MLP neurons of a small language model. Each row is named by its layer, matrix (up: input weights) and neuron, and shows model dimensions 0-159. Each number is 128 + 24 x the weight over its row's rms, rounded and kept within 0 to 255. Numbers have three digits each.
After each neuron's rows, "fires after" lists the tokens most often just before its 100 highest values on Wikipedia text that the model never trained on. A number after a token or word is its count.

L4.up369:112112147152113148122142115156153110123114170158125133108128108101174132122170111135140192114077137177142152112119106101163168109108141096141129155136128104155137138139145157143142161118123146080138137128130097126202107117123138112105105099141110147148110118137160099143131088097151102145113070124112154135151116116154069099146097124109140091123139134169178129146154155156104112132131115131114125104133141098138091138125120128104109141102121104110142149125111138141159072113116188
fires after: " a" 30, " an" 23, " the" 13, " one" 8, " his" 4, " some" 4

L6.up131:133162170157122100137134122144130137155100132123150103136102155128105117102149187097150101109125096126126143144119117079169141156114153128090172148195126101116108152139119152077171144137128167091127117139103115116155127171095108122112114159137115126159114123070136143098113102144118151106152123111134124163111101137112121051141135122146093116134113143127108133162132091153137124113165149147114112134108140167137159130145136141119130153135109123174122118145102081120119144102131064
fires after: "s" 22, "us" 17, "o" 9, " ex" 8, " No" 8, "." 8

L4.up205:129117172174139151133178096167123117122119087152129134156070161111166133099118144133111135097113120150106146113129128144120113100125105145123141126175112111129145166132119117116098142145151141173131136108127143112142167160111171103116113105123115164073172136128103133161117144072111138143123150161123097090122085132099114161147104147120125111130123101160103142156136107125153100137113153103130160159131156123109090127145089110147092152131052142159125103172119109106113105141139128
fires after: " in" 30, " the" 11, " Al" 9, "," 8, " New" 5, " |" 5

L4.up445:152109115130123183114130129129136117135155153140112105167101079144148135134080160115137122128120126087139159116134104169131084169148112104142149117103118111121144104131135151102154136130128147142102135152099117140119116126106154101129145118136121137142134131129122117132113066126133124088093112150160157155104152102105074114144148171153166165144165112106157161104180145101117160114131128121108104134085177166122123156191170121094110075131127142114107120139098115074136142109117131
fires after: " the" 35, " " 20, " The" 7, " La" 7, " a" 7

L4.up75:126181104145148143113113192120105144135155120141151124138144143145117174083120137134124126129151131121135131091161126101129152143188117109100131111137122103113136123156127124090101123116131104120102149113134125106145144140143118113136118099181108158122125102139080107156108093171133143150195074133112138129145084122103175139138134142153096103070067141101131109128156100109099097156126103161128136139150121143120111142119145135144139111120125155163105089107126142156137069170114153
fires after: " |" 44, " S" 12, "s" 6, " Pro" 4

L4.up615:147093123119085139132138157121119101139146164082077135076088106136110109167154107144166136138162148124167150114116110125157099090153170108137137151157096141177145095119131137143110099138154093108090128092128165126123108126132132131115123123139174135126102124161107155151085096130182137113118124123121158086177124152130096152132142159142167107079127131151137130104109126149084100163137122159148136126138092126132106112143133120153133073148150111120146157133109087124119110157114129
fires after: " =" 22, " G" 15, ")" 10, " b" 9, " " 7, "s" 6

L4.up510:111133162132122111139130131159131112127104143151154126092153115108151072143131161127091122155116103131117086098101148132166132137131128088118113129158101134103156140127119121161168097111131164148129156173122165135169117118103114127143124129146121139153128131146143107128092131121118151136120095144163132129125168133152068096145158120131093160080167169130136117151105096134114120153117135136139105072093152160107061146101164109120119098117162115132117065119146173131081133124137094
fires after: " at" 23, " Su" 10, " Ch" 6, "o" 6, " " 5, " A" 5

L4.up108:142125065143121151126119108131126067109114198114128081121096086143128137108157118101122156114105095103103120110120158136175153155105102141120125134147117133165141084121102156159129125120131131116090159138103114147126154139135159139152126083164126158110125108140130109154108130141093156154108157098131108085152095125135129082170125179141105103098124093100177148139134113131135138114153119158107132163126140113120136125139142101119168140137205135126145123085113122128132135128153160
fires after: "'" 66, " of" 8, " an" 7, " the" 4

L4.up523:122136115133149117110143105179145094140151139125135135126110145145099137060132091080117144073135162176125105132124154119131112125128151160171093146149130085117110113113081118132126148139133106114118136150132108160090096146139123127111154126151153107163125124086159131096129128094166150156073084147159170106136120129145108129170119165178148143147130132151158134120090187126113126131124172132128117097159143133110100146138100135129127110110128107118070130143115097115137158135088149
fires after: " f" 15, "ed" 14, " h" 11, " w" 8, " $" 6

L6.up412:150096109120151101129138109108115134135131143152136122163151166110101113112077130097157103128083207132140120126139118110127111130090160137131129116153075130140145122070147174131159125119123125087130146147147067153102132117108154105117099140157089121176082160119153097129127144137136125128113093158155112112132161142117110130091134164128137154103158165153099139117109152173133125151098112158115142148156121089125087152136118082151088128147108155168144132115147129118145136148145131
fires after: " |" 51, "," 10, "la" 8, " mi" 5, " in" 5

L4.up155:137149131137119114127125076121110115082116153109147105098118167106139117112144140108128126144169114105146142153110147115141114120149075155127132151115188156105139116129094188091136121144115125144112099114123171183134169106095147110147133152147127127179119156095148171130108113095121140117138112093123109121142128046178084116091143090157139110161123105148133095175118116109159170118153109112166120127118136104141083141104115163121149137150119145112128148151128139126124127127130118
fires after: "." 65

L6.up545:075085157121128137176121124135136115172115144140106119125197129108125139156134135099132142110127115136139121207139071121117121091092147106151120122124107123155136151131126110101144130155156126109099103131095159121138107110119156167139121114128147146184087110098121170118132108159112113144132100140130080137158126115175137141098122147157131121113054102183078108139121138107122137096142113158153146152154118109150112104131119115106099146115102117128106162143146127156111142156110138
fires after: " f" 28, " Be" 11, " p" 6, "ic" 5, " sign" 5

L6.up574:158137082150136150136099115113129150144119124144092089110080096106136132142144174108134085167162152126135129128130136119108167141131110126129150149128099134154193079118160146135171101114136152119101125148134152118159089143115125145138129156138108126130138147137157148125151129122120167131110128108126131116075129135133122136122099092159101102132144114135173115092119139140064116138136141114130113102062114152108161091140198153126144100166110103118088150129082130157162095132103124
fires after: "hi" 18, "u" 13, "po" 11, "pa" 9, "o" 8

L6.up359:121090117146138158115120153117134136128111132133119143140128139118146126131134123097139111149098124111111103120119112112114086122112121098176147126177135123149158094171161114079145111138126108088120140137123073131160142134180119135151129127123182111141124152113069077134141131095131094137105120142165117141143123152169115166136094123131125133126129099103170087157169120140111113110186086156130155151124144097140140096141150131047143122123183130136114147178147167142123128129149124
fires after: " p" 36, " comp" 14, " cl" 7, "ic" 6, "ri" 6, " st" 5

L6.up496:124112116119165142091138135128135150112193167139172133099080132133118141095144174119133098097112152161127130089144127134142111118170147104141138122144124172077118134141121137171099124157135099118163106147127161143163046174147140149113119091125100113149129125123105165100124121125142150132123088103143158122118139103141110156153100099120106120055142109123142142148128153105125141122130077090126134116120155124128116108112130136103133112079160109122136149140142082158115160141151150
fires after: "re" 16, "ri" 10, " be" 8, " 19" 8, "ro" 6, " bo" 6

L6.up213:137131103156102112141108144161107114095136141141108116088108127141087109134112104137133171144147134129118199149102141130149103092146113104128119168142102152084120152118113104142144167137100101110110141129113128132143122159137136126111080116124132100078171116132128133151117168169102170122154141097158124121131137167127135111157166122145145126126103105158072122123196175132135085091118156106102129157128147143122129120168157089135145105117094156121081116137100145130078138143105139
fires after: "." 24, "and" 9, " Car" 8, " episode" 6, "al" 6, "or" 5

L4.up37:123166170166109096120103164152144129134156121141156102129120175131139116117111164145129104180119124092136088171145157104084183127158138073143128096141156117101108126113127107176137142126134101100092135148190098119119131142097127101141171131111127130111121119082102130133167135125133136122135081164136136114127152135125100145143136101155118120145101111088097130144077100144095100155131129118115085137162116104089121165123137133140101108140111149140088159162169125132130129116130124
fires after: " p" 13, " co" 12, "cc" 11, "s" 10, " Comp" 9, " comp" 8

L2.up76:116139085143099153124152207128122125162141142118128130126114084133134138139179111146107098093074137144114109134136152117117099109128089124122179149164094141168135174123164125179149124114105112086101114112119157122140139097130076125113117103109139159130133153122126121125088111113105125080081076145156135074098167109136128163161160116118105127132127138151132134134138183106164118142162080146150153136126128129144118109133106128142110135160123138083119165137137133137121126130129136
fires after: "\n" 59, " (" 5, ")" 4

L4.up45:119143093166129139132147153132109101122129149177094118137105101132125140129126120083146141095131118154144127084165090129110116106125156141146131118133116143097153120149142129155189133138107135140134096106142146126122125118139116108152121104126138147143139084096128099155156136165170146138173113134108101176111139143123131161110128122144109145105113121106102146112094103137092109099163120146148121137110184088142110164114156103137108130114181162176092150146087064106072108169098135
fires after: " " 26, " Ro" 14, " V" 12, "o" 5, " |" 5

L6.up454:122102132103132126149124105090134155131154120123136148100091132135109139150118154150128105200125164112136158091116081125147092055105133130106132143118127167093103139076117156156151137108117110139110105112084121140137132150057092143124100110136118164125147182100105119132169132135119185140123127111140120097137129115124127147109128138133079110154119119103115136137167127106125139098169134159134138184127112133116141137148154107130168175140113111117079104151142116114162160135139137
fires after: "l" 28, " co" 13, "re" 10, " Co" 10, " C" 7

L6.up67:130136126148126147163141131128129136131105113127129141103129130106143089127107167119151076135083177114170096151134161101095140142132117116101137099139136126121144128164105137148102121092180087086101080101151143128118126117169151136167141140126137113117165116115116126114123111095154130165159123140106141108170098096125109128151137090110093144053136092141066112145127139155109117170124114166119109128142117130118129136151138134071161110113177158145098119111163151159116160141138120
fires after: " part" 29, "st" 12, "p" 11, "mb" 8, "t" 5

L4.up549:127098110109094110091113133095102096164102119154146102114094118162133134152171093103120145127149136148115106115122152159093165131147098132173135096148154141096119134134108154122098085134075153126109123135157156156126153119120079163104133153134124177123133089113125122178101139105140147131113113104150131092156181088128125126172112136140154152130145134127149121140105107182105150150130114156126153124097129096112120142143085121148140133125116120119113141166073084152145140131093174
fires after: " " 41, "s" 11, "E" 8, " (" 6, "-" 5

L6.up46:156080111142145158124168141149113148112156135113134136117135113099097095116178111169108116149158139158109113110157134100144116099162131076133139098152102176114133119071147160133098121142139154096131149151135127138157123128112124176121153134137106145081159114106120162151133116127154144160130118086149140143123125141123082116147116135116098170143121121114131109139086137111114083127143107107131126160083081141152161176114102094066149139109091127104119118144111100158150164129152139
fires after: "re" 22, "le" 8, " Bo" 8, "gu" 7, "qua" 5, " bo" 5

L6.up609:131121129102100138148125114135140126125150157125166117106096103104159151128117133120103160155139118116168133136100127174164128167111126161129120092108125122109106136120109152137136174148167126131159125100118151121075147124066086104155121119087091119114104119182138120098135145107085167100088154201127121157130083158095168125121117145140128101136101100128110118125159124178110109116119120155099142124172142112080144114153127168163113125131171141110136134130145149101126139098123129
fires after: "A" 13, " Al" 12, " re" 10, "x" 9, " Re" 6, " A" 6

L4.up168:147120109119119142143134121155111190135103148099091094131141115103103093109139131126134080119109134136171139121104126150067122137158165164065119093123140142165112133134115131160130126151127099108141100100146136112115122117138151161145073156152193139139129116134111149112133169123144113173151104148145113171102134133131131180126153119136065133122106122103102149131115134126116094186129121137166108122130152089065124085135156130128143130118101156124107097147114139137128106098123128
fires after: " comp" 27, " p" 20, " P" 20, "p" 11, " Comp" 10, "s" 6

L4.up119:143157111147100106100145126155146118133091123132140170152108160120159114127126081121134133074089159118132118113131131116092094129109094128149090155178128093126123114126142122121158129099127102175122106123102079152118166108126146133123096155139136165151159151118128118088116142087155140101140115102097139099112186102125110108109135176155137137158137152142122109143133110113081115155121082145146133143123132123130121114123110119094148221141131125182103156177125127136123148108120127
fires after: "-" 22, " in" 18, " (" 11, " " 7, " to" 5, "," 5

L4.up379:126115128144129179102081176105117076199110108126115103129106129115143143148103107122106136139111100124125148085193115111142088153181141119137155097146148085146114091111096124160133123119126131118160124134114082129149149145169095139125095159118144139119161108141125111122129099107132141127120091131158125113138173128104104137139132126112141152112167157112133142135125116112088156137149114131122163147093153118110097130144095107156132133085119193116101185138106130113110148159152151
fires after: " " 77, " \"" 11, " (" 5

L6.up234:137144177138140117128118155128081126077104145145121126149129113135083135155120108107160151196132091140111129127173164161111164131107105179146149081133136101172100131146086113145162119118165142110141114083087119108125176147169113127172130120136140129119127114133105129114132120154127122115096081124118142116152096122155142137120124113115120124138106140116105107127134137092139113112143157112155182141113142097129147139108129142124109112114151100126069087140137150177088109136079088
fires after: "c" 30, "s" 21, "ar" 4, "is" 4, "es" 4, "al" 4

L6.up265:147143149123130155161145169172091169158128112129089118078117118155107123121173118121127118164089089151174091151115108150102152148116123153136124116126139090114116109124140122110149131143136120089111129108096112165130161111130101151126130100172151158077105171132129150149107124113171171145150114179109113094080095100137146157183123122134139098059127134121129117124114117113139120152147107126082136125126182101126132170151101127124108165117128102116116120100114130139125122127116117
fires after: "s" 21, " S" 11, "c" 8, "app" 8, "F" 7

L4.up344:132060162147098137157140142137080128142133103125166129121137152125106060129126164103119129169115122132093119147140117133146130135140164080129106116133138108162129126147087109148132140150150119133106150145155111139129105127136086157081101135156113093169105146118120160118137158135143123147136110126116119149100129152170096125111109129096126136098100164167148170122095101143111149109112134122097146127107195106123098130136093104148108120169127126132112171157151149083150072130140087
fires after: " " 53, "A" 9, "D" 5

L4.up459:109149121096121148128135165145161100088107130171148138088131148100135172116102112158160160122128132127161166140161159169137086125097145138179120114135131143077141071142089109102164112140173154094156117107156123169131160109156123146095086126135148104100091082135108113118162106104136126118107148160115171152151102163100103139115144131156138151115129108158140130115141120130109112140106095143151121133095142156098124133126122126115119143090136147132158116122089119067112147121118131
fires after: "-" 35, " take" 8, "'" 8, " re" 7, " sp" 5, "s" 5

L4.up331:130098173080123147113106103157117092155084144135116085150112094125158123133158142116094092188115102128102107110146127139150105127140147067148128123085157137174138166106112064115123118119116121103127121163113148136128123107185117122111127136112171136083102099156137111123126122138089130143097102182155135130106110130125126168108130118093149136145129123157126158172142121151119123113123157135167126121099133128133119145176137148125135110134134135126111186140096172104172136137120143
fires after: " " 31, "|" 12, " the" 7, " in" 6, " at" 5, " that" 4

L4.up68:134144144109148110176151157114128093131126154125117124102159085117101118161101120139145173143111125096166130104146109149121140125116121096149156133154125142151128171191104124112103124171144157149106106118108147154160129117051160142142112078126123126117144165179142134100084113132134123162090123133149117133154117118130145110139109153109147109115104106184124147117080159113111119074088112129134144125116148140113131149132134119129149126095138164056151120119109145135132094132113169
fires after: " a" 24, " A" 14, " S" 8, "ar" 5, " the" 5, "air" 4

L4.up43:116128141099131137146102120110110138164128141131122107090144123105102112101160158118171133140143055126105133120103139135159173137147129107131141091151141132093142119178098185104103148182133140098147119124111129127113155150098134163094138115141122148093111174112102126118121098153129156107140148108115159094097138167115118144137145136159090123153080107180099137098130143183088086134093169159124123149108124115153155144154163141125137120159143145101120128116115121106112106121094098
fires after: " Ex" 17, " ex" 16, " Sp" 15, " S" 15, "s" 8, "S" 4

L4.up1:124116129135134111122158101065110170119145153160123125098130126132120104107124131127112102137119132145171160135158141147120119149165107093134154110118164168135115163092107165155148120092059112140106095123122130138152162149142187155132150130079123112139095157154124101151095122109138118133146128146127114151127118119123139137153120140157163112095162135121075092145149080105138145138124151144116144130184091098139125124155132104118096171084133121069129094140102083141149134121147134
fires after: " the" 16, "," 14, "b" 11, " a" 6, " The" 4

L4.up173:157113111131121114136106137124125123162173108137119151100155119137135164111170157076113100148154133168131136112114112153132114106070115138116128163132128095129107130103111156139135094116162150085140145147134140068076131159089090141143137133151105157109150163166152116123146112119078158122110130093132090128137051113138123142148131150151089135115095131113143140165178142138158133100110146110146129151153163146159107180113106116136131108081121140123113112099122092152115132104124136
fires after: "A" 18, " A" 10, " La" 8, "U" 7, " (" 7

L6.up212:147155132137123149129145139152123122102115140150110124117135151101114127096113127108134140100175154079106152149120158120118149153110139085126154155106109103113155105128142149108177155132099111138122185160140135122081138134069134122120141172140159166142135105121131139106134102164053130129132115115121130182141155117149128097140145137143097111137122144077137098100120155117140105128111134131171159124061135119100079114118125152119170102147163128145121130114106174099165145090153106
fires after: "o" 46, "po" 15, " On" 6, "mo" 4

L6.up59:151095107132148125120147056173117121123122137141145156110113133146082102143117098071127081117099174128102105165130157142112084117124154134145142151116058143145103111145146118094127131114153095112129151115107126104104153158145090175143088147180107173129144128126137106127143126131171107137110139136131143113115167118138136139104159142104170125156161085117131123130150159123095143125154118131155140128155143181080140090136136156133148080144107128128115096101120120127137134107111121
fires after: "ed" 20, "ad" 12, "," 12, "\n" 6, "ta" 5, "man" 5

L6.up489:140077130171135128132140144151059179112148139105143154127119123119127101160160148137146115161087099149143165122089118137131160111081126089092126145094110123175163101147135106144105127149116083122145107141134094127152144134145147157136139118117136123112161113110138132143131132105181133086133124103150126129149138095140143100156134080162118131170122089141100127119167157129124117122118127146119192146150146134132140119113134083108133081139099139121098156144099133101162144120108064
fires after: "al" 17, "ar" 16, "li" 16, "er" 10, "hi" 9, "or" 7

L4.up84:117165084132097134173123115144096104135103129143129097086132129147135155143145166097153104134140114148131107132129162107114102125137164156133147100114149129113149095138095138102156124147152122146068149094155144127109115138112081171156122112162152153143107147135080132121166144139104187149110098168123173106089122153137101123120147153116084105152158114182103152125118129110137110133170116118090128114134181111123082132130144116100100115118117131127130142171134125101084110099146155
fires after: " co" 43, " C" 19, " P" 13, " " 5, " M" 5

L6.up17:101081117128147153101136134124156130157116092119093150135069139122136102138142181081136141144098167145127078069115088109140156106122144132118158074103175092133101140090115095138167091154170136117151134161183109136101143152142115116144155135178137151135120111099122152117143116111147110137099122118109145182107184119151116120125110130105184106125129158117138125095113114143095155136148106135162138107126119130121132140130138134117107114131159151159139136131118116140160101138124100
fires after: "i" 22, "ri" 14, "ci" 10, "iv" 7, "gi" 5

L6.up31:138112143126142131125161152123117145136147119138140152142110173096133116145171108107122122169081111104109144102132176114179126125103099167157142107120133153102136133120112146130112124169129111135170116133155124098082120156127140116144109119123122151131132123075142110155149126127164100135126138154058139116163117144067080072114137131097116179127143104126132103142129182156119117152130104133112156142161093134108172124111117109130166140116096149105095172116096168136146141151104096
fires after: "en" 24, "ur" 17, "al" 10, "ten" 7, "ar" 5

L6.up90:168177158137117097160155109126118089121128124102095118133148099097110110113123140142152114178129135118131088127111117113086125118147143104178106131130112109153144123118091133093123090124132085175172103114068132141107137105146145152164107142126178127138092136168110115161142125123183118122124133116075111117126125127173132125131128117164077118090112094118106155132145105151123146175120122174123102182155121101111166131128176118112138154133135101119095126126140145142118143140157108
fires after: "s" 23, "p" 15, "ur" 11, "c" 9, "it" 7

L2.up207:141092127148151141128134142091097073107141122106095141123148098113144151109083124148161127087119130126174152095139160146140125153163093094095101136139152131132137100110108143091147109134107153114143118172163095157136139100109095192131096113113153156122108103163142129097136112123170138099109113107124095137157121136136168124128159143110164108117152131141124129155158141158154135132179125112145164130113128175142048120108125104120139114158102129094132122168123107113137154109128090
fires after: " " 55, " (" 15, "17" 7, "-" 5

L6.up389:141144146172126127110132139145145118137089116147105136085101123125150116062152149151116127162104089120146162118093099127123136164117123106154153135094083135132068112090127125131151111129120145135149124133126145115151150110150129097158189080151155121066171127160079138106142113150137094089106099092159113140168109147125142096174120166115092141128120141128131110157159137174153102148160120093105146159124135168093141133121118123138130140130150120112144125123137128105114143127095099
fires after: "us" 11, " dis" 9, " (" 9, "ist" 8, "oc" 7, "==" 7

L4.up130:168133132121141157143128088118147160107145153142119102141123074117168125116055134156141120131131107082140142108142117200156144163165111134139144137159147117087152122126123121104106102124111149105083143119142149108110150095117140105111116109119117124129149118135112134157097162122117128081093123110124104119144075107141145136126135165122147167122162132156114119123137177169121119102117152095142177135121133147089128102132158144099152132129115116065101153125080140127160124172097151
fires after: " Ju" 18, " the" 17, " A" 9, " In" 6

L6.up191:105126127084148125133120134146144158117100138143089125113088116145125140073146120118107100095151113120152148148132154151099137111161158128102098138101118122134132104105121157123121098110186154157122125132143121154076108187122079125163114132139150145117128126148150129157120158133146163088135122161140158117124122148135130165110150111139073092103102166137085144100125155102138128119138109075103105208148174140156082152143119148152151136117110127137132110112151133134103175108125113
fires after: "cc" 18, " be" 17, "b" 17, "now" 16, "l" 8

L4.up351:147146126120138059154134139120097123122126102136148103078116102141118134136167135124117135142161125138166148149142139068090148144104088108164145099090121137136148164123094117097115155093111137101128109135111130115081162106155129086142120125080138143150135144119135124139135134127184133120178161100109138108160129138109152116133086124104126134136123100117164163116140106134106060108139122104142124154148124142112171134154138104196082104116100122111117137136158102137155133172144143
fires after: "en" 17, "c" 8, " Sa" 8, "k" 8, "d" 7, "on" 6

L4.up518:156145110107083142103150152117141108147106171119114160134123103114135143108120125096141117118093111159092154134082121144128131126126147116129161122137097099133145121131115129148131130136094121129122162148133142129138199136095162127164126143146109088096094152144153114116130154137134128160192132151095122091083133132150116156159155149137129155107121123141076110131123089053156126103103148110128156144143119102117129167180182156145100140127110151115142120117089111076149089141143112
fires after: " the" 23, "." 21, " The" 6, "s" 4, "a" 4

L4.up543:151156131104124094137105139119102127132112143113061103148112128121156135121106134099094119129139139128145151129140130134112124162178149179120098122156067090145144120139147114133107122129130126136053120139118078091115120150144121139114120129134122076126141106147119139158123104152122149078103103166138133099144180122105108133151191117138126121140153141160119083141158115171123117150123100098120126140136133163095194144150134146156127132138071139122131152104116115141104164120162160
fires after: " as" 46, " con" 8, " be" 7, " at" 5, " ex" 5, " an" 4

L6.up549:122193141105121180114125114104121153116111173116157104123178166108129110112113095114102135147123134146143157168120157132124118116130131111150111132125148127159135146114118136085141076097127158146127103127110108097166101164191136138121068096097101079139146129117096133133080075160114135108106156150133175143124159157092128115104128152149110139147124183128125128144140139173108129127086138151135144134117126147079132136142132151092092149127115110086129120149120127122127102106143148
fires after: " ex" 39, " at" 10, " Ex" 9, "e" 8, " de" 7

L2.up450:078111153137122133112102155115135124195113105130102145135137101128149141117102143101145116095136120139134171123174095130123158112156140115140169130113122130150131147096144102121135148165079140153154161104123139161141175122126147138130073104099151118116104162148137174132134131106122133143135152135148116114115126149149131130101137172092101129189117108120077136143114141079104162078124104131068146126139140150110139123132094164108080154131116129093084151154112164097135152108139116
fires after: "\n" 32, " (" 21, "==" 11, " \"" 6

L6.up3:094135143138115092108133147134095155171115139149116141149155143170118122086152161112139120150101109153113122154114097110115141112115134122130183086132155079122143134126090104131118157135156124148150166131106138102124143135121120110173104110160152162132124144094158179097158159132121103131143081109127082156120100176142104152120153126091138102153144120095129104107123098118116112165102119146149166114142159097125142129140154116124123152122139108117131108163075119053153095137088105
fires after: "ri" 27, "ci" 18, "ti" 9, "va" 8, "te" 7, "vi" 4

L6.up36:162121124096105105074139135140149128126126125146158113124111080128130140105142061132147149116106130146196121108168108155182131128119134105130120106154112147106126144120120127101123109100123145140121128141154123122118150141067163136149154123113137081153160135143137088170081118156198182102123101125120131112122133125125170130133111099156143157114123154130138113151138161099128154128121114125090101146148131101125125148092126098187163134137124101107101146093163138125112130118093173
fires after: "l" 15, "b" 12, "li" 10, "h" 10, "-" 7, "ha" 6

L2.up113:116103145141118092105135115101122136127118160139142141133128164134146120104119141150162120115082132083122128148141159137127097130118131172128148135105154127151097117198107145062115107153151138154127140152137102114072143134153087104123120089112114159149153094111103065155112146088114098125077113184111109118099128168150140111134138137105169144134119122112120159140188099157124128110133089165150135105141123140140137144170135139104126128130155136153161097166148131105127156095131145
fires after: " " 30, " |" 12, "|" 10, " 1" 6, "dependent" 5

L4.up36:106113158185142132124104155128138155163109104123152146119113111097139125084098090157149128133142145137131123146130140123122153169098144133113075115141137165133092080150079124122128088120151145132110095152122133146116178147163099139141123129157172168074120146126096163134155118113156136147106111087075130157163105152086180116119129136149087171118085145120086104122170155136141104144141125120131134131138148109114097129128118154150119122125093154105104120103102153112112122104106108
fires after: " (" 67, " S" 5

L2.up547:116136163143168113125143140075108139166118133108131083108142131105135137114156119103152108110111107090111095085154114142153091115136113162120152132109121131109101106146125131098146116166105133190102146182129095090103162141086096152166122151113144121120088103160157116141185096123134128118118100168103101134117158124175127134118171165108103084128119134139153140136142152157114135148123148153142132079122139109158129125151142152149152126161156115096126099152139104130096155129082135
fires after: " " 46, " |" 7, "." 5, " (" 4, "ian" 4

L6.up490:096105130111115112151122089101132161115102121129130152100096092163111126122161135118148138141141117138127148150169101132158121125151138140127138129096122120087130127123142131119118146081135128133142141122155133128113126089096148140137129136141105124155146115135100123140165121174134155131144099145106135132132136103141169090145120170146132129177168114077190111123133110141109090146121128113079148115147145115095100128117118142112115115183164117088059077122123119141209129109179076
fires after: "o" 31, " So" 11, " so" 11, " Pa" 8, "fa" 5, " O" 5

L4.up47:104175127152113146136131141101126107136116145135132114121143091118127145103136076117147128106138096084198178136140130144130101184129128141150134122123127112151150121146125115098137145133138091151100118108136098138130162122131154135115091139157196152149122140164114107058123095126151096097116104113133097144133144140071137121090104148136167090137119136124086144137152152083119156164148147122133150163146125149147103103113091146147143122146079133119142137132081171112138164109126115
fires after: " a" 30, "-" 11, "s" 11, " with" 8, " his" 6, " an" 5

L6.up498:139136121094083117143143170135121122169141154143173062104122148116149179107091117120116134144074136116126154120126099156131140138109141117142152151124130106134152107170112075116160144127109157129135141163123116131133173133135144164101115103154168133115116135126150126148145134168101123154112118103081080165070129137082130155122109127089139145129135150113115121134174089069152119125120135150135093117127172122104149150145163144113104146139093122089126135101154105095147128140138100
fires after: " La" 22, "ro" 12, " Ro" 9, "la" 8, " Ja" 6, " Jo" 6

L6.up60:103124118114141123129178119128103137123133149128097130103149124103114122095156124078124103107140126131156126150136112102131094088132139097182119110163152104148114154127122129111138142092094171101120118098087109123143119095148154146171115173147093106134090151167113138137124118113135137128188138165096127118154121091179124122128088152125121121079136122122118122134154123183125145156148138184124110140183123084072113149160155126110100132092152111094102155156146139125147119111143135
fires after: "s" 19, "c" 15, "er" 9, " re" 8, " New" 7, " st" 5

L2.up237:169111098148136089085136118095120160130151139135112139102173111152150148123157124149128170147139118080118089111179142125129142126102165115127140140131126152123133106146078154111154158161112138124080151146142130114127120153099075146117099076151093107130134120109105093152135095149078096123138105135111142151109098147150096165132167179105137164113131124083166113124129072170124115109153135167125158137127160126126144114115121094125146094138150123151121126128113126118090154148118097
fires after: "\n" 65, " " 25

L4.up596:110114129154120120161130123129109160110102164136131143120101081133152092127129168117095126133101126181156141125129147128140139188085135136124101132131136099189153163102086105124105144123136127114146131151128129163118155081174115146163148102117160132143123165162111107124137124144135146104093094125143140099134115155102123167159148161080091144152122139109139160173156084136131105092084143147087087109122135123128097133136119113138122080116138122127117168133179141097122126122137082
fires after: "d" 23, " in" 10, "c" 9, " back" 4, " at" 4, " lead" 4

L4.up280:128095116074173115149165108158141144119136117155140135145168105150085108122092153093106126135118140148124131124132095122170129132104078106152117117176159146147110154130093139173156143120155142124105101138136162118135097084140105123120140086118113153155143144157147116150127104157161152128107092114137097101113188140141070157145106158119116121140119143119130107111118111169125121090146122144106138167099163123120119162145107078144115150082146152122103103137154090122152109142132084
fires after: " " 49, "\"" 5, " st" 5, "ed" 4

L6.up284:180140113129162112119151129130157080121106137115141157114106091121132157139144126126081107117187091140146137090142158118100146091113140107130114120105091078157104144130129108152103138131126059170136141130164140115094124130102142163101140124139125113147192141119130178158128157132174122114132139111150113083138110109141146160126103154106115120108130148117149157163123153078111129129124116106134110149118083137130142120109140131188110107141104125142100144127167099135118145174158087
fires after: "n" 22, " Ben" 10, " Bur" 10, "g" 7, "b" 7, "l" 5

L6.up611:139152121105077110124138107139112136111145155114099157142131093154106152127123083127152189114106146132124130188148130172143121105108164109169106129133085157126101138106118100117138115148139076153098131104131095131108123126150133092158104135134117126110118128132160154110157137115179081113139121168159116151112108151183113097127159121131111188109077125064147138122116138152117150122133111166123118159131124115134125108162106132126074104116144116124148139137134128118160146142116069
fires after: " sign" 18, "ad" 13, "ed" 10, "ent" 9, "fer" 5

L4.up335:159098138162119099097098094170143132121138147136137143132108163086096153132135154134137096145160118120101078128149119112087136115126152087135134105164134095192185128126128155141158121157126139137112107133110139133136119116125119112151129125150133110182090113110131106113177119066088139122116099170153145132149163164116120129161122101163120141092111148170155112140102133131119149121137115122133077098153132144118085097141120144084146164104158160131160126116145136105105132130084112
fires after: " comp" 18, " |" 18, " by" 6, " with" 5, "t" 5, " p" 5

L2.up460:119103105123121141145154130145121130127093143166154112123109098136153148130151106125133166081128165141134130127139112131115131092145120183099141147150069146125104137153115150190175127166094121104112105138155163153109162129114161119091130129125139145082147132124143122145134112122149120162163154149136146108128124110134131101100088126143111110146122137114157147117093149177103133132101123144059084104147090107116137124115108176123081109120155123097098141152104116169091142084169141
fires after: " " 27, "==" 14, "o" 7, " Pa" 6, "\n" 5, " S" 5